Weights of a small GPT-style language model, trained from scratch on English Wikipedia: a variant of Muon for these matrices.
MLP neurons of a small language model. Each row is named by its layer, matrix (gate and up: input weights) and neuron, and shows model dimensions 64-191. Each number is 128 + 24 x the weight over its row's rms, rounded and kept within 0 to 255. Numbers have three digits each. A neuron's up and down rows have the sign that makes its largest values positive.
After each neuron's rows, "fires after" lists the tokens most often just before its 100 highest values on Wikipedia text that the model never trained on.

L5.gate328:087147122097110114144131097136165126094145104127114141093155102107135109117154160153131135144134124118099138113121184142140136110110104093063123076061130152158102128126124090113102132151122108127133125088150097123097131178171126139150140151096121103126146164126118187151164123098121087135152113128137083135180167148121175122129100099134093146134103141161128085118112129130151129183127
L5.up328:160155147152161165149111096180146116131123118088133130122148117105168104100149130106171138107132105073167108171142153161121150138113129124124128127130137129086129132142121155171113153140123148173154163149153068155124158120169135160096134125126170115091108123092140178152081147097107184116117130155111112113136136136101128134118117136117141082155098132132120122150133124128155123080114
fires after: " M", "m", " D", "y", " S", " m"

L7.gate89:131164094139120114107150159103151141146119184108099117098135090140136140115170153119103109111124115110079149183143111110109125108159145113073139131155146123125165152100113138169113108142083112143077129146113115078120115144107121138137164106117102145139136110153095139089107117148093117166119128107125122116154116128122124113103131146173110103131144155113116119089091121090120122089167
L7.up89:177123122115095159126122099087102169157122114157154100128126178148155134129153139102073145138111118132132092093140132126183144115177087156122148138128124152137137144143131104097123124136090145106115110137181119153115080096118143111124113104122104130107119111126094144144141114157152099144115111170089147127105170138157121162130141139148116128078138084121129082131112149084149127095099
fires after: " R", " r", "ar", " B", ",", " on"

L6.gate149:080128130134153094145103110107141132095111092137144111091123113135125126119096141103104136135128122147151114078137115145139102148132137147132088126135155137111102162085148093192105150138130122131112159132122097145151075082162121134131134157114130132108118143134090142117117161126133134116144092171123134125121130100128168098136139116153139072105099137191089151095118110152157131124116
L6.up149:115123136166143143119102126091149152096165095168154144097133132083180174104136126121117100102121133143116149116132119140054172096117096137141138143127147134166176133146140099129093146088142146159143142152112140138114111112088120096143169084177129089109110115153154104140175128117146103135145167080118099162076143132125116074125126123144150085154175111150135120119122136114136115126122
fires after: " t", ".", "y", " is"

L6.gate164:118064139138119099152126136119085115163102133110134144146108087078083119098107142139122091115120083098107139096155127141095127135163130096144110105125176098110117121139090147146095126177139164156150124112114126136133122126121117151157090126108111129135091096137137123108177095096156121107126148086113128153162112163108110116130098107098157103136113101148128137080104138142102146156105
L6.up164:135171092091135132109141078129122120067158139115122120151147185148110120102160116130157101096110159122113122117148125122172137109105118107119113110100165102133122113105132116167162151103143129144139136128153098134149114073121165110162153127138148142145113112107124164145144094089101147126072131112147125124128122133136143117122135172103140119071139164093132152129156143092083130097151
fires after: "e", "st", "it", " St", " st", " "

L2.gate43:127124118148124098144122110116108165094109136150130114154154156137120089146140121149180143117135160099131085178103129133182109137117177162111141124126131080119108135133119140163110110128135121156128138105099123154090131153110135104110148089133119096088155107146149168157171120108134096146143163120135128143107112104165168131163113141083148134117131104162117115139164099140122158167109
L2.up43:151127142149153141131102146141168132186125114114092121099163139141156112098147099073161155141150147134119124192132145162161126092129127202160110097156120084168090127170140158179079140101142113109098113108135158114086129116128128087127140124104091109128152126176119116119124139132130127117122128142085113174132078111129123119132140133112109121155148087102137133136138161104123145137124
fires after: "u", " M", "m", " m", " d", "a"

L6.gate405:120093134142143115126128119143155162148132122136122150116128112125129094087101204119117152136116108129111152103142159160132159119173113167082092115096125149132095102128134129134127100131111147110146167123134116117086109170152111146115075114109136127096143082095114147158101128091138137108163121130147129112157130112159126131168107143125148153180147124083104117134132155183139149101125
L6.up405:129150108084126086127139126185117122127107168122109171101120137142122105081123179128106134140132129122168155109135138123170136115112119131105114096162144172154122142157181160118103144158174111135177110129124079099152130095104121133119144132168125123094161094087178116155129097136144110133138141123104127129169110134122109105094119102089138144084137111125128128143082142124122121141110
fires after: " S", " R", " U", " M", " C", "c"

L5.gate354:112126152083168101147144117136108116147139118125149092119170154133117112150121090137133112124117100116143118120109085164137136110169158135106179137141139161099089157073138073096169141171099126115176145162106159093106098131143124120141086129114133150149138119149146138194127136151104097125117117132118105129130184096158134119143119121093133152125174138143148113142126155165157104114121
L5.up354:106145148150137125119099085128139141117106170134132108117122098143128130174142127129069152121141144104126151130150134084110150097108105123131084107181114148134104108145155135105179126105119125119174162117113155158185127169156070113161136169111144097140156113106143140156145139166133125128104157165134160144139096164131131120154095134157176167126119092148147168086124127138144116125110
fires after: " L", " H", " l", "L", "ie"

L7.gate96:112119160145127136109152110158118158119086123064093093152076091116127094140153128110139140126150132108109100118140146129095147144119183094114108109137138130104137148093118089104102131114130116156120150097138170143130137105123125150113099125107110141115148167122141126122170138140087087133120112113167200130125120142135125127104096150137097116120163164157134143130137122139122134152113
L7.up96:084166118115124119123145163129136141085118109122142112130136114129102141094146125084127100132103187105110115168098127136134143167115143176128114135141106144120141159131127133131158108150184111115141146160131096093164103165112126141116131144129124101109136161124134108169147109107149130138153132177083124097090118097110124159102141146138091139144118155149115162099127070116105180151102
fires after: "ol", " al", "rom", "b", "or", "u"

L2.gate412:139108111102140122161109152106133154151135124132162141146148132127164111120161082120122111116096156118105135102104118142123151100132096143143142115142149103134110148119126131151153107142122121104164102126135130123092093133098122093086131099155167133134135168188096115145084104139137109145144123140118134117187126084117123150070111097172101140163081093103106089142088088170116109120078
L2.up412:137131162132177125120091109127095128129132111118146101139143176109132079175124142147126119161181132110112122171139106095092133102164111115052104148158116119149130114134139142069119085141128116092110164133102158141140097137119149118141147137121106105179177125098126149082107171112138125135141116137088163155125127118138109140095133146102123121145147124134162138116112132090128166130102
fires after: " d", "r", " L", " pr", " r", " l"

L6.gate384:154161167115134142132138120112085135075154145147165131165092074126128132120116136168102186137136190178132124164100113113129135088149116103122119135113107135144100151156129125189137112127136144093164122162154125134158124137105128175165117106141159099135112085147099099132099096129105098141098172113132158135121119151145111118122158113106119104120161096137097182139108142101110146141170
L6.up384:125080161158203135131153112101108114109127130117148150151117140133133171182104179110129182135098122106124161117148076167133116132106163122135089113129157052095147134139161142132155148154138129144101127103081128122136061117150105128145183108114114116114135097155158133147111158111150145179114129158106096156151138153111140117146101127128150095134141134124135124142159174103140123139119
fires after: " W", "ork", " w", "l", "as", "r"

L7.gate331:124135138112155179170109148119098131095147139098131124113075098146136144120135135086164105104134115168147157139144122134116084106143151116116119108117131138134084127148141129137073129133143152109153155144109129156149111134090157105103124165135110131166111168112114106102121123154170159134103125138132118127161160147181093128099126142141133130109113141155159148107118177137178077121109
L7.up331:157123168170167145159126133116133121129148129133148143168139125140169097177121145133105102111137114147134146123158137137095116136134147094121138151097115125082107141110142122122096105148133141157156126098127158136076150108104144131128138143136146117103127127096144135142132147176100139121152116146114098114145114208125094129121098138131140106159138141161119153150086178102168099151128
fires after: ".", " Th", "ver", " th", " o"

L6.gate302:154140145072112152146153121094108142124151079147150174168138105133118147107125134145146114135069097125072105093102165151154134125168158107155136164160118124141106127170164124119128159117127129132098142181098103104082112106124165101131128146123129108134158116147094113107127141137112122128126143125127144124166098144175143152129138141112161114116126112108120070103135139086116150120112
L6.up302:154124113131143149125077119126090172132139153121139194139098077157129143169093110045138107106105097122163086113136114121119132129131131147120134153120148090141113127100143110127109175114138150115101159133151139165119105130126087101148134135138086118107140175133118160124094121144136158142153168173109129099099106112122131131115135141116144143123160119130079093127163159131112097110130
fires after: " ", " s", "on", "ri", "am"

L5.gate182:101121108101106170104169118187105113161153133127104112149130152143132124142164135143157152171141126145164139173130137111141102118108093091076150145151101091128141089137138091074099143137113153105143134127152106205133113137109123136138158145124111116089092146141136153092168121140108098117168143124111108148122101146157140122136116140118153159110084133131081118127171160109084133094117
L5.up182:097109104101091129094164110154099090141112165140125182118119141118130132104147127140112129114139211145116149128108112146076114122128124131131095121114119122147128161100156144134150114166113140121140124172194130181111137141106095127135136118131156188115145137164148140113136133139128140084156123114123131142124140140133143128173126147075122126142112063133143176100132145102105146125140
fires after: "19", "a", " f", " ex", " a"

L2.gate200:090154102161161118132144168157115154120158121143117133138109140123119081131115114149155175126151142095098116151147151100100102145155147148112157125098111115136162145120135101142159144108137141085129119107138128130091147102102156136148119100121136108180183111136142105110117099117126127127123143093143125151114154127104115080132097131114091138109130096110111124147103101098130099135140
L2.up200:157130093100142140100094169131103121125135105106155141151123151155105172108142134129130120122158148119163154165159118125133121158119120135140146158096103132182135134119146131157161126134164133112174140152108126095138116073111096112111109174113116087141123148097141148138114155131121131171096157112168104124134120093109100144143118120120129136148151170128125105131081156095163137142151
fires after: "H", "s", " H", "n", "al", "ss"

L7.gate413:118143135129101130131117149107093096102143119147133159089097127123114150118099148123124155113143126122090117128106127120154123152155162127154140124122126163121092147114117110108104126138121109139123109140100145132100101133085143119144163095079092099147138101168079148051121100121105139124138131126137090145142143119092101144090147099146118117110152117123108149128093136135142093151145
L7.up413:123120136140099122143122114175126140148122112114097093139119089140171133159152123068149148124139148073073131117131144079118158106125140076110133078098107174119114113100116147099127138149119119148121137138087126109110112108137154160139156116104171126123152164132127104158129107142145113115138153092090152122188132104101112177088125137101151141163153117132103096147120141139142114142150
fires after: " f", " w", " s", " sh", "re", " le"

L2.gate352:087150140152159119136113126147104100117127115120133152142103150133094125154168116125128111129120130109125095111107080166138133094130102099094153148119091145132101113137130107159139150126157140101140104126137162141134123129110143113121074119115139164154161179101130151152079169149123147105142177135178155151091167127105091155135126111134157109107122133080135146132120109131131097139118
L2.up352:151145152164145112078141175152112127131130147145126156106162110121133152110126132102109138120125136125060149138167119105153174150129155118110099131086138121102113150116110094151086112140086143155131108157162121178122106090145124152115132146090158147177124082128113137123125128111108097115100118145176084094135090142120162111154114114129148145111142154137136134158135161105143123145095
fires after: "v", "im", "at", "o", "ov", "id"

L7.gate377:123197093144109116163128061116113171102087130116101147111115121145140147124143174135120142122083077157102176156138105148127161121157076130135091141140131156065095132119120116124126131155110137082158110134137138106151125139078121106113100145119134134109120138128152115103152146085130101174112097126149140124158122140134161111093150131088150144136144123121122148127132099136163103103140
L7.up377:159131140096083141130141160110142151179142130108176135152157132119164175110151155108121180165156108118140121139160100142056168110122092133126123125151101148093095147144100135123067167112128145108080086113150106058119132083118099093132128128141104161114175136099116141178105128136127127119155120103122127132109132139130113136152166155116147146132143107095135149115139135132138124111105
fires after: " re", "ri", " on", " R", " le", " j"

L5.gate240:138138128149145132148156130090138131091146093153109122171138103111177130127148181105086141104109117176127171108135134113139170109153145153088112133146142122121092170095109109089150115128125140110150108155164135097100150151134141102142145136107134137129101166142112146097112180114137131139117165140155149120147137078145113140127136097097083140115152114115116135090148100135158122140166
L5.up240:142110136088151098148153077122156110154125108170070145148111122103143130115136119162150145124175121126167117136103125131155165164109140127121102144154108126168111146171116148116113129144148106121094122106114151161131107131137141103126110132110138096127135120113193109086112135154142095122125125136120184090144146099113130121122176099121155122125156117150085157137111143125132170114122
fires after: " R", " r", "w", " s", " e", " l"

L7.gate358:128136119142126116152158133128122189145125178132161142081123099166163153140110100153167112130102148150148154116085118116140128167157090103174128097119141091109106127148127118117123112151138136158128067111124127149073100154098155127175159110111087132126124107140142135126165126138124121136102106120086104147141101129134134116145127105123117153110132175092142107098116168066091125113125
L7.up358:152137114112147124132126153148114124123134103100103120155115128103159107119139161134158120135144125092120146116087138091139129179148083136130122115107141127123114108110092108123125132122146149096123158163099140146121101151159119158166150137135120168178136094137134137101138151127100129137138140123172129080137120132118125138150138147123164126121071114103163114138106133067123145103172
fires after: " R", " H", " st", " r", "ic"

L5.gate84:131127100101128144142124113152116133156126136154112088118137154169110167147175091137113118174121169153138167126123122153102124123116113092136134116148145125108120136134148126148120102140150126116112091139160119134118126110144080179127168117126184103097121155093131097110121150110127134121102128135176121123160132132126151128105145167095111125094112118113161133178142154141092126148120
L5.up84:116135097149141156091130095153114117151099182127130152121124152130077180121089149098122135144110120153134110143106122129122094150138105136130103123134079116144135108112101111124144190155138125185128127128150146155121166111135146187141136133144144160141134113175089114138130119095111065136105134133116127136165140133094172133152099100113134103126139168123138099135142116130091093113122
fires after: "c", "v", "un", "9", "7", "4"

L6.gate424:125174140144137168168106139117132123123131111094163087132144084114135127120068117146121094132133123169109159156114106112160127072168121136103187142125130122105139109139118089153138148080070154128140143090122138142138145144099129099117155133135120115129122109125147098128123102154142106087110124077120137093138110112166132125160087098110143092160118160166119107139102157078127150111145
L6.up424:094105112156133120165139142115071147148124130135140132170121128117145161143119080148090097134115112137091138168149103134138167154070079120144123151136105112153119113130135158132126127164115129169157113175098138160133165153153083108129112132138122098099123086150122140177131135126131182142142101099114169139182110121157135101156168142137134153168134133120062156133082160115116172138156
fires after: " p", " P", " F", "ry", "eb", " a"

L5.gate358:108120101140120149114086129119082121127182099152161114104105124144071178122119102127172125101095124121138147176106144178138108167127099147154117117092173103153101112144150165078137123151109174117127115126103126152107106144112147125107131149107107125096114085116139108114161123143114099139134125088145111119142145121167157131096106104120116126128104120165132099130138118126106151125142
L5.up358:099098109117146101150082064116120113134140165088089130133084133117137082104099130136100137138155137127137109099132137101132132158141124118105137136112078116146114106081130155143153168131081127142108130150151115122152107132118174116119097129106160117114117096126149083135115102126087141142125107129112136093123108101096136146077108180122113144121142137085131159081101134124112170134150
fires after: " n", " for", "e", " st"

L6.gate184:133148101112129134178114133165111115092175111105130161119136128099129114113139091137109127094174146077166156106077102129111113134119147134104159126115103159121097126087127133101129110125140158098127158124126164124108150153104122131111092109113164082125105163151114124149139139124158134172139102128171121169100145092126161119146038113139133111200113152167115143150124110142100142126127
L6.up184:140126158112137068092130128083093119143135177177082117157088088133125116126091122115162130103143132145092107124188130120131144122071123129132134118114112137158111092093129133152065162158150097109126109129114138118114144089142161129163181120156107136148117162138152121073125103089091134111114085084155130116115093111105115142107127146107128091095129102138143160145166139107130135147164
fires after: " f", "-", "as", "oun", " w", "W"

L2.gate33:127165145088133107128149137152126198162116136160077159112130131129147148120111114146139131093097105115151158104154130119137137130121153115131079113135113112144091084158142144146138140147134142131094107120110108158154118129104122107094130128140137078085159105127127130100158138094181120162132154144110144122122143156157151140107135123089116095124152077122138136094127118123134130128134
L2.up33:178134151140146130111127165173093119088126096100110182098134119122137134071115113149156176115135122151136134159134128146105162109097122150117112123100147136102085131105162132119117151153157086119110087137130121072119138130116117111113120058165110099114109147145142182119156132152140165092113134144133117102136142106162098138102186087145120155130144112128129166146116152098105126133124
fires after: " ", " s", "cc", "r", " S"

L2.gate104:108129130110119098166157121117145167117120113127159151130159131138173127140123143086137123107112091116134112134144117117110124158090150158144109149169108181161149111089158153126135128160172146116097130093136129127132122137115157128084151138117127127135137107129112091152121162118155189145128129128131154162101101087099116076082119130086131124137121106169150135099150129139117114153144
L2.up104:179129105087118148114152115114122132135144124137185147116123124119172143128102144136128103145135115136099136150160116134131163131145128145154137130168152098127117127115132127083121185150161132100084149176154114125123090121184175094130144157110133152123126127129075116176143175164152130155092092121153111116135108121117113146104150113109132141143133099145154119140101155138120102161123
fires after: " A", "ther", " f", " m", " ("

L6.gate334:153152100091103165170124111113091156171086103114136125129176168139106133132126112119135132137098143114136127121106136110118162100134100121145138123132156128107093130145117167115107110141081144185108147130151151141149167139119090124123108128123101109075150165112108113094145125131116114113114129156136111163127128111127127146086115111142116179122112113135161126167145135164133144161180
L6.up334:129142136126112140139129137130086097155099174078086166162173129136128126111151160131123116117146167130129149113109120126147128120136076125177138094086145166147137155130104124113142087156135112165099120140145118152111105151158128114128141121116089128088188144122124138128151199154129114109075120118145143118119100085146131171122119102104158129110113111135136142137108127108151134165139
fires after: "ill", "ar", "s", " D", "ur", " its"

L2.gate168:125113152117072167147127123112112116150075089170171149127130095142149121110161154140122109154129123127113123109123105138155139095186124130161134127151140136127098130172115139106117148177111141186130084153111121142124144139163132113110119125138109094142148127161142132162108150132127165097126155113138109108127119083181109116133119148114136126118113121139133135150140123125118159066111
L2.up168:142102153137133114115162126167169148127168066148105109128156106118141129130100122118162123129161145124145154137118167108133142140111123128149140121139114128119145187174127147088172118149142134125085111150115140110128114119146126092106149129109074097164083057142146153154128124126097148169136153129111106073113117118129120149158155162180139130144136130131103134140165142140128129107142
fires after: "f", " F", "ud", "if"

L5.gate60:112133128147148085127147138086126159109124124094137127149143135112129122089128114124112099104133104126159105120175104124111142115105141140127138130111127125127124177144161148150111152107119175106149116127096121122139124128109067143139099110152126099086103140119142151126158087111164124126144092151134154080182126111133174112089160142117085139148161120085134163089100105149135116085126
L5.up60:091100142122123154099125151140121148076097114091097151119103125141087167186140144091099163121123118125113130155087091112143122142118148130123106127109160147145138176104136132109146118068141125141130137123133171182155139123137130123131154109125136152125097180114162142112152091139167142152178088121088169172110132084136109157183152130125129115081132090131138127111113148088143174161141
fires after: " ", " un", "n", "i", " of"

L6.gate246:123171091095116187125137138114151120163088135148143143131118114139147169187113114108130114129132137161112126129118120122140126137145192093066157110122109140180101129152154112165113172130106149157127129143133105128130081112103132111095158118134082139178123148166111153164127158149097163106117075095155111123133109114113124124104137115119129127135144118154158069098115118078123086143111
L6.up246:078126096126077095163183102109108153139130128108133170100109134148188123162089154163129153158154150151120085107182123109064124117134154120137110122091120125084185135153149105121150123101136166140122145129137099126124123132119084132138129099115179123100145085158132140122140121113118146144116116109100120149145125176118151133115102097125164134164121128142133146071110149141134125122134
fires after: " Th", " m", " th", " v", " is", " M"

L5.gate159:128156113130181107104154145155112131170133139137102109125130111129093146129073173107133139141122105120074113134188137128113108122137151120139120148166146092147092162129093102138145134140106129148114106102125133120155086106147149157127124074134120156122133145164147121125149125144186131126123081160110170142160081122156154144134117117111127118175190121100136112133094148158148118116109
L5.up159:132121100135099137132093153165130117107108102119125163130144075161137086154138112150129136115090141161138153139125092114126096136069111161139172095117118141075078148144149165157137105106139165129139120133115141174109127139133149123139152114168113124146125145114148160121121079148116130129184144146115144112150145084103069138108114125166167115123141104128139104096134159157085149136124
fires after: "oc", " ", "n", "in", "is"

L5.gate48:175138159186127132141109173099085093152147126170090157126130153147110154131156100138168138119154110126123135162119085156090144137163099153101123104137139090075137141124121155098133158131133145118154104119133122158138100120169092175132128131145147134121136130162138112121130148153097156134103126123154118144117104121109113151139109127106132130104103172127113120111135114104115081102155
L5.up48:116127093190177122091133108150110060143098143138110139131128160126139090085141133113151167113120117134134184141150109147106127134153106185133115130070103156126140135126141114130120124122126106110114100093131124140101126111144152121118156159152112145146176157183138095126118164111204103155127135097168116120118118126117131117132140132166136098125132158166140117151103102112136084123140
fires after: "c", "v", "ro", "g", "ee", "ad"

L5.gate186:122115143162094140136122124137144103107134124126157160113144166130129153160113121172134126153146124137125111142146134119124125090119142149097181141091109103135134136120186107121153071124126140095110094117166105104159150140138099107116134117131113122166126132144129161148163110187125106113160120140168131103066095134124126148145111094126123113114132187131141143147186098129133105196131
L5.up186:113111108114141134134153144105112087117131152190139146128112122168087101094140155109129155084146119141102094167164135111131149133132108131115135115123174093133130169126160099152124181138138145096142075110117126144146121122108108117179115125126114159190090133118103159125148135148137153151136133134153135115146122151159182125144099151106135123102151105107135075118184140143148084165150
fires after: "i", "r", "l", "re", "g"

L5.gate387:167147122109156095135129102157124112130138119153144110113148094147145117130132130092090125150128118128149150082146168152121124164141173113146171122119175094129128156128133122098092144084148103146123143139184124109089128114098142148115103166091173105126120112120124130123112113125117145129102158113132124103140124127123135102152123125140125155113137162163109165126138153139174113126101
L5.up387:099156148125149158152108141104136125103158137147164125114105143096118115111162096156142139100125110091114154133143173150096140073145148087137122155129145176139125127119156122137127096141086141112148151120108134146115116161105123122108147175159161088071171112143106166135136132151134148122128112131152125095113119113149157149075118127167122140109114156151118160110103103151128145094111
fires after: ".", "re", "y", "th", "al"

L2.gate425:115125104132117117106120124114116129133105138115081114141161113120124153113131132117172137123143108104128103120131153153144100157166096120125099102163085100105102111126100188089137117157119123130117136092099086156159144162146162129167104107106152150142128075154133136117147120138156151100135111141138075078125142086129127158119134142127166121142091132137134147175084129137169106113123
L2.up425:144129087122147123151095079125166122113089121108171135187154118111098156128162136098135163108095123079148132140142154166113119102135116157129128128137112119111156150104114119116150081128120143121125149115123076134159097131115151153192130127103146142168178157143141114095115122164168157126115123126117126113114111108126151145082109121137152151174072136133141123180111119143108132139142
fires after: " F", " the", " t", " L", " a", "F"

L5.gate334:116155133138177176122127161184129112153126155102139131118099090151113133116172102145133112096111140124125072117185123164183137161149129079119148132144113144145149103136135085133132130165124135128107120134145135121152136120081119102188125126151151114125168130142115084133126113150111172154141107149131108154084131125113144106170149117113118168127113115127132124124144126115142150159128
L5.up334:194157083137139162157120125131124123109087112156116121114107146149118147154122113140122085131121130089172159087176102114153130169124099100123140146121102161110132112144098124137130154123120150137161106128150107152074167096123135090137156160127128106145132134098126101145154104118064104189104135142139149088146125115120118128090135141103118117137131137132103131158151123156105152154124
fires after: "n", "od", "al", " B", "ed", "-"

L7.gate118:171143123166139122131132107092111118120116132133146125125128129125164117081145156145167126129115134155123152140158110120124167125165088118108132113132100103132094184129178160146141109069156138158084149164105117145116185125151165119103172173133141139103110151149082142104131105142111139113151151122128095143154101116140167086110159173113162157096166149113088137129117107142140121104113
L7.up118:091128105084136124090151106133134164119099120127083096108122141131157127126109085132154120131127070131141092140119142134140154129143135109110127119155161146093109143105149126124108114182103097172107152080099138103066082107140120124139114134168134132120119135094144171136121138148112150132141158139105145066136123118171158164134136078098132138065135156097116127119112117083119094139106
fires after: " R", "ember", "ent", " r", "er"

L6.gate289:089136146088142134121144108126145123174125136160136104114117109144118138120148173136113124110148098146141128100090143144130142138128148139117177143117154142146163089133115121138176129089173091128106082100126116135154135127100160152121112158100159171125137128115124138139112149088108115145147101135141101153097133127134088168101122099124141102123148106125129129173166138120084136103148
L6.up289:077145134129138144153131177098141105169175142134110121150154115103122163165101131111116103099138148152111158153081100127099127147139131139136141166100151152136162147139134077119123157144103107122140125145124134107143111094154138171072175180152151164136133130125183118145147136140086152098165094136141139112098114137142090152152125113120112123088139117133124126155148150090167111109130
fires after: "c", "g", "im", "el", "at", "on"

L5.gate329:105149175155118143155125158122134118104139105119068159112106094112127108103164127144098167134114118132115156127133142155092158147138136110135136137135119137124112135130164108151105151092118108118105137100151151131111193122105126135124140104176139142129103095124128170146155101140092109154150117127140157138127138143103142119140117081131128151143151193132122145113117136120138119149180
L5.up329:129109143113132152099124167108126084125153128146118116118085111155116125155115130137136152138104124127099170114154104154143154147113101163157147161151139099125106141099075112130107154087120163095175155152149128131122139160099070095083121146128114151124139145147129143151105060155165074139127121130109122164091119144116118112133133111097116108115151114145120145144129092101123113139124
fires after: " P", "a", "s", "ill", "at"

L7.gate168:102137130124111134150149126099140137155167107118116172147118110176139129124165123114165147115102167095116138146110120124142113168144128146138047135131127126165133133115115131115119148120141108124147127140123149189114057115120126132121112122157118093109145110143128110131095113168129122190151161167104136127140123133120104093169112120123155154117104163152094147108116112122099092141127
L7.up168:143137149090134145126115113126156143167122137189125121108101123146116124146098087156130114112148129141141156118143123122106113123127151123148128114105124134147136148165180115103087152095127167168142154149133102183125072105096098111144104101147111128191142148120120144157156156139129111115136106176170122119113143174165144171096140142109142101166195120141143138168134166162134127147144
fires after: " A", " on", " f", ".", "ow", "h"

L7.gate95:132123130119162082126124115148127124099146102131101125132125134135155125152177169157099154137125168148154085168165130148116070132112127138153142105121140164149125170111157125136147158101136102117097130106133168173120160166142122148129122136100097105141077092162128112088159128163094073142110131098108121120133156098136106131145134110153126123128115094151084110135121157137102110170148
L7.up95:141112140145136109099099081143109129148075164128118094128108108167154116114137107133122128118130123107114159148161138162170124110146135140129108146138087134137102096129102133142146159136089085103074114115108142102160107145148110168126107121086128115108164110089146142157139083133122170146131107127097155099149114176099124152171093100134158165109145121143140173134144105127111120118127
fires after: " s", " f", "e", " S", "p", " A"

L6.gate383:114118087148153117125143149116086116120126134136094135121132146132148089100154109098100139126128111159132132082104120182116122116126155099132111125077093157114100156164159144119149153134088156127118116144132121131130124141143145143084145142130106131139158139088162094120148125093112127147077108115180098137190132062135159147141134125145131143124137153115147146137145161152125151123107
L6.up383:133128093116117111113135119150134140132105132110121124076120134097123091152093133125115123125120155122085102118156079162144170134151144153169117123068135127127148120112153137138110144078135109139089166140110096114163100135181117158099128115153089111106092146157131120127100121111120117128118133123110120098104071107101108079125164133164144127104124135093120105154156180145131178121089
fires after: " w", "c", " g", "t", "al"

L5.gate281:080127116100133137127154109106129128093134157177138081137107095159089126109138105155146129157138131130174128136123171070111137105126098112095123135139083138062144097170107133123116133113114130098129113107109148170119128145162107183139138140146160124179109159146161145132157126151086145118097102196127114142123110108124134157138146129159111122120104099093099138101135141140082128122138
L5.up281:100121115181109168115137128106131119131130086169135073150127127140165131152128113092109129137128083144056145140087091151122157108109119080183169135114119129166143094127101104136146163156095150093133102152141140136128143103113097127118163126152124115093113099135112104133131124132122162132125144136095100152157100131100173126140121133135144119159137178114127095091105115134099134151131
fires after: " P", "at", "ion", " p", "is", "r"

L7.gate391:132120103136120147170118124123118155142123149136123122158120161162131119163133136119157149166124150135118136155101103121163081125099170149115131127147145150120141138140119122120137132130159133182136095122114139100125142072083138096138106122105118161171133083114135145152095136098085114165133137136148129109139181133123124105154119128069107089177129082131085171107156152127106164086120
L7.up391:113105169141092101104120080092132160142117086157099143113107128112121113143108131093127153094130116102107104086113140126124103145110105129125115117122118133133138196063123141083126120131127090144172163121163114150112143116132201132155142132148159154110144114125122154139120133091137104103164144165141130177145152186131129149084103137147140120143176100112131147110105131160139159102143
fires after: " s", " b", " B", " n"

L7.gate155:134140129120151131115128139101116191091128175114141108123131133125160108141138133136124100112122165171141136141162151088134109142117090103124141158092095128110138111136143106128109135141063129125154123113122095075117131145116131113119160105103150133105110115144127162111117128101079118121111121152137157139099128143125118172147107125106103162165146145122139111148085097128120114090132
L7.up155:124127130116147109135118093098105139131125110133105095122162099130131093137157130115107149180109098163137145144088114147094140144165094153122128151127135141135127175122095063131124133161167082133134150139108116119146128115130160108103137149154140157138148121130122158159115091138118127134102100141104120134103111150154093108108109099117137157135126137148078119109134109124141145106085
fires after: " f", " R", " r", " F", "r", " B"

L6.gate73:130133136099132102118154167098103109085134171132155103136132119079101179092137118103084113147103177142135132132122095127116144131139117127099140084136163085135086132103140117093116100134140115120110105131141119099113179139150176147146164125099146109130097090117123137133131106106106124114095118133129175142094112148142162118126110170109160095132143132118147079096129119140163129159158
L6.up73:140122154117143128157117116157092133138154138146146078152151153125135125074163147156121143130133167120159182168121101145138162151138138109149132124110161066138100172133133167148149125142151151137124111071138126081105133130084129147093116111146136125162115102077172168110117143104142164124140125146124133125155150116107134125136065103144133107131131111157126152109183129138179114110141
fires after: "r", "v", "m", "l", "w"